Part of a small language model's weights: learned and rotary positions, 4221 steps.
MLP neurons of a small language model. Each row is named by its layer, matrix (gate and up: input weights) and neuron, and shows model dimensions 48-143. Each number is 128 + 32 x the weight over its row's rms, rounded and kept within 0 to 255. A neuron's up and down rows have the sign that makes its largest values positive.
After each neuron's rows, "fires on" lists the tokens most often at its 100 highest values on Wikipedia text that the model never trained on.

L4.gate262 [105  81 156 103 107 153 102 127 160 162 125 121 119  62 107 162 119 137 115 160 170 120 124 133  80  87 151 163 153  75 139 147 158 125 107 125 158 150  86 108  40  96 146 117 132 170 111 165 181 134 102 151  99  69 130 125 162  95  97 144 138 130 188 147  74 175  94 144 107 121 166 129 132 169 173 106  72 119 119 102 133  80 161 143 145 124  98 130 124 185 154 167 124  77 186 201]
L4.up262 [121 101 113 142 146 174 121 164 137 168  85 128 204 166 119  95 141 120 106 130 108 108 163 144 112 102  86 185 141 115 157 121 103 194 163 130 137 107  87 126 145 132 127 133 120 109 112 123 154 185  37  80  47 160 121 159  81  78 140  98  82 112 178 110 169 118  86 132 140  69  95  80 137 146 163 163  94 136 151 112 119 192 175 127 178 163  92 113  68 105  91 161 143 106  99 125]
fires on: " began", " started", " went", " was", " continued"

L5.gate438 [122 111 128  50 163 128 154 138 125 150 117 105  75 137  61 131 151 131  88 114 155 128  90 175 155 153 117 150 120  92 111 119  62  86 145  86 104 120 180 131 166 166 137 164 122 103 130  73 108 116  54 143 158  91 213 121 132 108  93 151  99 147 109 129 172 153 142 161 177 148 140 156 164  92 110 132 107  96 153 155 109 115  77 132  74 156 193 146  93 103  78  76 112 116 137 166]
L5.up438 [171 106 100  84 135 114 125 104 133 163 157 119 145 105 144  83 128 155 127 130 105 145 157 152 134 147 150 203 156  71  96 141 144 202 117 180 141 177 150 107 140 155 162  64 143  67 180 167 132  65 138 116 137  62  91 118 137 160 140 152 139 140  81  54 117 108 119 113  66 148 121 114 135 193 130  80 171  74  53 126 188 157 134 116 170 113 135 121 124 116 105  65 192  68 103  91]
fires on: " 18", "18", " explo", " conv", " sub", "-"

L7.gate276 [ 64  93 188 168 131  91  87 136 111 114 140 122 126  50 138 160 205 101 122 186 177 119  80 121  90 111  54 148 111 172 132  93 110 151 121 133 155 102 113 133 101 127  82 114 140 118  99 158  64 161 159 100 107 102  99 135 116 110 140 135 126 123 158 163 129 165  77 138 149 160 126 116 134 117 100 107  69 118 133 101 126 133 127 102 171 151 196 136 117 110  51 124 166 118 107 126]
L7.up276 [ 96 159  96 116  72  85 147  81  87 102 109  53 142 176 129 130 134 127  85 142 101 118 103  95 102 131  85 172 173 183  94 155 127 176 126 159  90 144 147 166 168  66 131 108 115  84 102  94 130  90 132 143 132 188  91 152  99 201 141  96 122 193 174 145 173 168  93 163 126 170 153 123  92 103 140 119  74 118 128  66 167 102  72 147 124 106 113 129 112 101 115  59 161  77 159 129]
fires on: " to", " not", " described", " may"

L4.gate365 [187 132 112 122 185  84  89 156 110 128 130 112 118  73 140 107  92 123 172 153 134  93 176 122 162 127  79 131 154 106 180 160 190 126 111 165 117  89 150 118 149 134 107 119 129 152 163 176 174 147 133  92 104 163 115 123  36  75 168 107  86 130 121  84 135 139 129  76 197 131 109 140 111 123 112  81 129 117 154  97 137 141 138  91 147 134 117 148 134 126 124  80  87 100 133  95]
L4.up365 [125 166 131 118  98  61  82  96  68 116 167 160 152 119 107 141 124  85 178 161 144 133 100  89 180 102  99  78 175 117 209 103  74 149 126 149 107 176 116 140 155 146 154 148 179 150 170 158 151  89 162 148 144 132 104 175 180 101 177 151 166 161 113  94 133 141 184 118 107 162 184  94 165 148 118 183 139 138 121 122 164 158 153 108 128 180 112 114 125 151  98 116 109 105 163 131]
fires on: ",", " not", "t", "ort", "ze"

L4.gate60 [104 169 181  75 204 148  57 121 161 141 167 142 128 169 109 137 251 131 104 128 168 108 127 103 136 128 145 161  97 130  80  94 140 213 150 107 138 116 125 169 120  79 138 182 112 176 127 160 117  76  80 126 168 155 124  81 126 139 138 198  88 156 165 174 151 128 166 140 138 115 101 121 121 136 109 155  94 114  96 148 131 146 167 128 125 186 122 155 124 149 128 103 115  82 166 176]
L4.up60 [114 139 142  92 110 170 106 146 142 150 149 110 153 150 136 182 140 179 132 125 113 129 102 111 126 157  92 156  71 132 138 114 159 122 159  96 147 106  84  77 126  65 169 142  95 168 159  95 153 107 102 126 104 155 139 106 135  55 123 152 128 131 138 177 167  75 209 121 139 116  30 124 160  95 136 138  85 128 110 109 100  84 198 102 103 146 131 114 160 135 201 151 112  93 127 113]
fires on: "–", " League", " Language", " production", "cal", " Total"

L7.gate127 [158 181 139 157 122 145 130 125  32  97 159 102 148 130 131 133 149 142 133 132 165 125 159 144  54 162 132 114 144  97 157 171 159 165 108 174 118 103 148 168 186 133 118 104 103 141  46 102 104 113 151 182 214 121 104  90 128 154 101 161 109 132 142 169 137 126 162 182 133 106 181 124 165 107 140 117  83 101  99  85 119 150 118 108 130 173 179 129 157 141 101 133 117  73  96 105]
L7.up127 [207 137 128 124 145 137  70 131 103 130 116 106  90 160 125 148 127 128  93 118  45 123 180 151 115 122 140  86 128  40 125 135 140 157 106 116  96 129 103  74 119 109 122 125 176 112 132  83 150 106  63 124 165 139 151 111 147 188 119 168  59 120  74  75  86  72 147 144 227 126 203 142 139 152 135 104 123 139 174 120 161 155 144 118 121 125 150 131 131 126 122 115 113  88 168 123]
fires on: " was", " be", " were", " not", " also", ","

L7.gate31 [137 180 178  87 132 160 154  75 130  79 122  50 118 108 113 178 130  66  87 111 116 151 124 112 147  61 155 149 117  94 122 155 153 135  79 129  95 129 161  97  82 137 167 112 211 176 104 147  99 138 172 149 150 149  48  85 119  79 146 113 121 129 156 152 124 106 199 144  67 139 125 144 162 166  63 137 115 158 146 139 117  89 143  89 124 102 171  67  88  37  80 143  79 134 178 125]
L7.up31 [140  96 122 124  79  69 186  95 146 158 133 128 123 148 120 114 133 110 166  99 117 128 112  87 178 137 161 130 108 158 108 180 128 186  80 116 154  71 153 110 171 117 135 112  98  68 105 155 160 126 178 115 116 110 115 131 128 122 113 166  97 129 160 182 136 158 110  97 106 211 125 136 153 160 104 128 192 103 120 114 126 144 164  97 121  86 153 118 128  99 125 139 108 133 133 177]
fires on: ",", ":", " &", " du"

L5.gate99 [159 164  93 106 123 127 123 103 112 110 130 170 123  90 116 129 148 121 109 137 107 147 159  87 137 117 137 151 145  94 170  81 146 163 134  53 159  98 127  88 116 139 115 141 214 149 107  89 199 135 151 168 100 128 100 135  87 109 112 125 174  84 121 152 158 163 140  80 145  86 194 145 100 104 194 124  88 162 142 169 145 102 176 144  81 127 136 200 128 108 104 122 124  91 176 137]
L5.up99 [118 154 107 102 153 188 109 133 140 197 142 120 175 144  79 129 101 151 116 215 158 151 122 205 123  64 129 141 111 124 158  97 113  98 138 131 121 159 107 160 142 139 138  85 160 113 138 145 132 145 107  90 145 132 181 114 108  68 133 164 118  87 178  94 132 144 126 138 160 155 174 146 112 158 126 153  97 121 127 175 129 120 140  78 136  97 195 103 132 109 142  95  65 105 136 106]
fires on: "t", "n", "e", "et", "in", "k"

L7.gate387 [168  97 178  96 142  74 149 123 136 131 158 104 153 107 150 128  89 188  83 135 103 173 183  96 183 101 101 125 184 108  68 142  97  75 132 121 176 156 118 107 144 127 110 126 116 148 131 140 149 134 130 142  94 144 134  85 100  35 121  91 123 118 143 147 197 118 100 144  98 151 103  97 117 137 147  99 113 138 191 176 125 117 183 143 182 160 142 117  87  81 168 122 134 118 209 174]
L7.up387 [129 124 191 144 127  78 150 139 109 106 116  87 116 108  97 101  87 135 106 157 111 113 137 182 131  45 112 148 144 140 167 108 155 109 163 174 114 132 167 129 143 100 121 132 166 101 108 146 130 164 114 105 111 116 192 153 181 103 166 164 110 145 198 115 153 145  99 129 102 171 130 154 101 147 118  48 147 102  88 108  82 142 159 122 147 133 172 114 143  60 116 160 104 161  87 122]
fires on: " in", " al", ")", " ("

L5.gate292 [112  89  85 147 132 137 158 144 144  96  59 132 137  86 174  45 154 105 146 103 136 118 163 108 193 119 114 157 130 161 125 132 117 132  99 140 158 110 142  91 171  92  90 134 138  97 107  91 183 159 121 159 162 171 143 164 141 147 123 127 133 126 170  89 172 152  77 109  70 140 184 102 107 111 129 123 174  88 145 153 154 132 115 167 152 130 223 134 134  95 146 120 131  80  56 139]
L5.up292 [139 142 109  72  57 135 128  84 114 107 161 165 140 165 161 123 112  91 167 149 111 144 131  79 192 157 120 161 142  72 131 101 147 149  95 127 130 131 101  77 102 163 191 154 151 150  73  79 123 110 139 198  89 145 165 146 118  79  63  62 118 142 191  90 106 139 170 121 117 123  76  65 145 187  97 115 180 152 156 175 117 155  96 120 152 178  98 162 118 130 169 121  66 138 160 154]
fires on: " they", " she", " he", "ho"

L7.gate206 [177  74 109 136  89 137 103 122 104 161  85 150  91 117 136 103 159  93 122 160 131 117 122 109 121  82 125 176 125  95 127  79 132 146 139 142 121 162 198 146 109 108 113 127  68 101 103 104 153 168 156 120 119 133 125 149 173  87 121 124 133 115 134 155 169 111 164 135 100 133 174 204 140 103 118 100 129 174 168 139 115 133 127 156 162 144 125  94  61  75 124 141  87 120 156 111]
L7.up206 [ 65 148 136 134 133 170  77 209 140 123 105 131 158 127 124 108 132  83 108 109  91 121  72 122 133 155 169 119  90  84 122 112 115 123 156 137 140 166 164 159 185 114 117 144 127 170 129 146 139 156 145 134 132 156 104 118 127 130 143 100 112 200 124 132  76 150 166 163 144  75 100 155  95 103 121 142 174 105 184 115  96 103 131  83 180  99 127 120 166 203 114  48 134 120  79 109]
fires on: " I", "ti", " H"

L4.gate35 [190 140 126  83 154 124 108 143 113 129  90 160 124  45 177 139 101 111 117 153 111 169 124 138  89 162  97  84 136  84  80 120 145 111 167 156 103  52 138 190 141 205 135 128 125  96  79  73 122 166 141 158 148  98 105  97 171 151 126 135  96 122  72 125 112 179  99 150 118 115 174 127 151 121 143  81 140 122 130 107  99  65 105 152 103 112  86 138 128 159  83 125 188 117 138 112]
L4.up35 [ 82 146  47 127  89 158 124  86 131  81  95 187 101 130 142 122 122 119 141 140 153 138 109 170 120  83  83 146 155 138 108  67 106 175 145 159 124 106 158 157 106 164 108  72  65 166 207 130 125 109 137 194  96 195 123 133 147 138  90 121 155 130 129 118 161 130  76 101  51 130  85 115 120 127 143 120 106 145  65 121 151  95 143 154 141 168 101 135 118 105 154 120  71 104 120 137]
fires on: "na", "The", "M", "D", "a", "E"

L4.gate402 [ 90 107 117 106 124 148 103 152  95 107 172  94 123 150 113 132 117 119 113  34  56  61  56  98 118 149 107 173 111 111 141 165 126 143 123  82  82 138 128 173 178 154 114  85 121 169 106 111 138 104 189  95  90 175 109 115  94 142 142  84 135 159 195 144 156 137 189 167 146 106 127 108 118 119 138 124 165 168  60  36 127 118 126  92 167 140 138 133 107 119  70 107  92 135 210 184]
L4.up402 [112 113 127 111 109 118 129 185 201 136 200 127  78 162 180 133 123 150  69 154  90  84 139 161  80  87  90  75  84 100 128  82 126 144 179 143 151 105 150 135 144 114 152 117 131 157 139 116 164 147 161  81  65 139 135  82 122  84 121 127 154 160 165  76  73 178 123 134 123 193 117 132 117 120 190 101 131 178  83 114 148 130  94  88 128 115 106  64 100 130 106 115 122 135 158 151]
fires on: " not", "so", " or", " en", " Or"